Weights of a small transformer language model: 26 layers, 6 heads of 32 (2 for keys and values).
MLP neurons of a small language model. Each row is named by its layer, matrix (down: output weights) and neuron, and shows model dimensions 80-175. Each number is 128 + 32 x the weight over its row's rms, rounded and kept within 0 to 255. Numbers have three digits each.
Before each neuron's rows, "fires before" lists the tokens most often just after its 100 highest values on Wikipedia text that the model never trained on. A number after a token or word is its count.

fires before: " |" 36, "==" 21, "===" 11, "In" 6, "A" 5, "The" 5
L12.down246:255111055142140153111105102090174116142155191141180126125159164112000108131145193131116114138116102105143091106170118142113108123092130125000144118176185119161097147096140125102131073131127208130149140113124142115122124125112135133097139114133121116164125133112117136077131124150109127139

fires before: "\n" 33, "es" 8, "'" 5, " in" 5, "ers" 5
L8.down684:068068125134112118075081162109131114062116157154109140162153179104163098147158157027108151112097167170112152090167109062105081078118127101126107174119094107158179173146147150144148123132110149102166099128202095122143163158099120099166188102076118157131115166145111119145125134176144114172

fires before: " |" 34, "==" 23, "===" 18
L11.down550:166190074106142153096103088136147144122094144131119109137102125108021122081057154136107143151149150090119121147154063132138114146129195138000142162125219138144136109148142148162136125128143234059144068110095124157184110127126129117152086132145121147143121168080147139102140137129104111124

fires before: " |" 25, "==" 22, "A" 8, "In" 6, "The" 6, "===" 6
L10.down103:245097092094122126127131139134167150130140157169147174109118136122000160140139189116095088140138130091129137135158149137111106153124125150000118129158153112144096164106125094101141071136071160131063107112130158116149142120139142102121157163127149130114122110091127142089126155143105108110

fires before: " |" 33, "===" 15, "==" 10
L12.down355:154139081067115106105154162167140094133081107104137117119132105156044129141130160084089113178120128155124130124172105163132087178113154168000101172118142086131121171194150098128057139143115201101183123073157189113164094079105113130128136138082118145113099135101127153108149160124076148169

fires before: "\n" 100
L7.down758:120133151091107134074106140106152123145098085120133144122160175146142110138118151081101126155135212136113084150174120075063089162171142086135147118140140093134169130199146126167087077119142162070178182082133195206067109089132124171113145087110092187143156067131080145136136160178162135137

fires before: " |" 39, "\n" 28
L12.down142:255088093105112173117084133075106114122123135130162133067140143141066171111141202103145107171073130134178106170195166100029100105118104144000154168115128093123126131123158139117082091147117159135130143117155088113184153107124145141105132136126138155143139145109119138095139148156168097103

fires before: " |" 36, "==" 21, "A" 7, "===" 7, "In" 5, "The" 5
L11.down735:255110094137117163118093127108125127162119152133140156133075092173039137104123144154120116132127115131101079111149095137107111147101185124000158130115174139126130087165140130133127118146146215138169149116144145123142130120121102131127154127144135144144103137087102129108166138147141114097

fires before: "\n" 68, " were" 7, " are" 4
L7.down649:094116128110139132049075096121115191136080115108110124133127129139060171095140094137106127159123144034098112168143157086104141175083145155112113087136142141194133128187095114126095130140129139121148059174147171147144103094137082190083152110126043133138099147066094126094140148129163120165

fires before: " to" 19, "°" 11, "″" 11, "ly" 11, " the" 8, " as" 6
L15.down241:091092165104095169095083222156169201089169161178112169117160139144110105107085107143090140135125177100128132062168167129065171119109169172099131159120201117118152086095150087146121099137145132127144165119089128147145159145107141154100147115095128170164118122126151103104138165070116141123

fires before: "|" 72, "\n" 6
L21.down79:106153098105129141114088141096155098162189092132138149144200139083105173166098239136142159135130162103114142141074144114147116112143114154155126109139153104137129132173105151156052063163093226099107201142093134167141087110106136192121092128127122128140148140189159106113076146147125139121

fires before: "\n" 100
L10.down53:178130177130102182091106075097123126146133159179161121102121092127193136119148190141098134126166152142090138136110108094148151137165156126121144071208159085113135118167116117127126127110133178147096187197111165155117103109157115143095122110096123127180168132125129175149152116103221163187

fires before: " |" 35, "==" 14, "A" 10, "===" 8, "The" 7, "In" 5
L11.down535:217101119070129172134119125120190170143119142141182130135121158145040120125080156151060139104104144100141105146122065164147138136120118127000150124124144130155153105150115174144126108149125150097193117098119136133116086085159096146126115091167148111130104098089096166075123124106068135132

fires before: "\n" 37, " |" 14, " He" 12, " The" 6
L10.down757:157111097102132174085144059135161108091126113140154157171138126105107109174123163097135086148094082102121104143221176166071117173164177140062155173095145074121150181154136137167093120128156186090144130098170134060179141089122121167138118098126178142139119135120202158103125137101080149165

fires before: " |" 33, "″" 13, "\n" 10, "°" 4, "mi" 4
L15.down220:149137180100124129126088173159133130128102129134082185114113115180047158167136075223170097097097152094099131129164143109099174089083156149056133069093152101128180098169119101095089069146126091129167116139174186199171070130130129096150123064148122118163143145107123111103096112132107173104

fires before: " |" 15, " to" 12, " on" 10, " –" 8, " in" 7, " by" 5
L21.down670:138159153160126161145070157090191096090122078058117129177170100153110153171080079109122145054142150175087156120110161069106169086146103192108134111132151099157107184178096098105139127164101136138087173131114134092159143183173129100071102077146101153124103146209126090116127138104105159130

fires before: " |" 21, "″" 19, ")" 8, "°" 7, "al" 7, "s" 6
L14.down561:126141156172129141119087144104081154067116132152099152093158111137155109149154139135116150073116098149115116136122105061147197103161125107124110093166185139140151126143147094131075090079148119081173122094207190151137110121103176132152151111098075159136145176131151179126130157169149157135

fires before: " as" 21, "y" 11, "ce" 9, "c" 6, "se" 6, "t" 4
L16.down83:062187156095101083102103126132140159084134134132132133087154090151113112136143081184069168135158190135185212116157159140168099046078149142110061198086052125125122152147122132178139119088160143129128107145094102151175126147184125123132097139128127114138117159174156130157175155161100071108

fires before: " |" 28, "\n" 25, " The" 11, " He" 6, " It" 5, " In" 4
L11.down612:148163133143176128117126083086118088160196149143128144135165091080024094125105158085082106128074086133100131112171165183087132184119145106074132157175171109115096132075114145094122093167146189144137163133129163108154113120146158070131115163120147083177144121113157119108146121132071123124

fires before: "\n" 88
L8.down654:165221111107129087110078129100138139084145109113126121133185114151093101109130162098150095135106175124117158193168087170146079189138154153064138124123165113103137054171113117157139127112184229110125109106117123170095173096159112127109124113146135124169103087093106167046143136055129139165

fires before: " |" 48, ":" 17, " in" 4
L7.down724:079152118092041155135098076126137147119134183117128128130131171112110111165151111073197108095102177142075109159135052113166175098123156137127162106149168116134120109094147145159187203152084128139078107060085145096153143183174100120045136115144148112150148167168134124160118114147131133127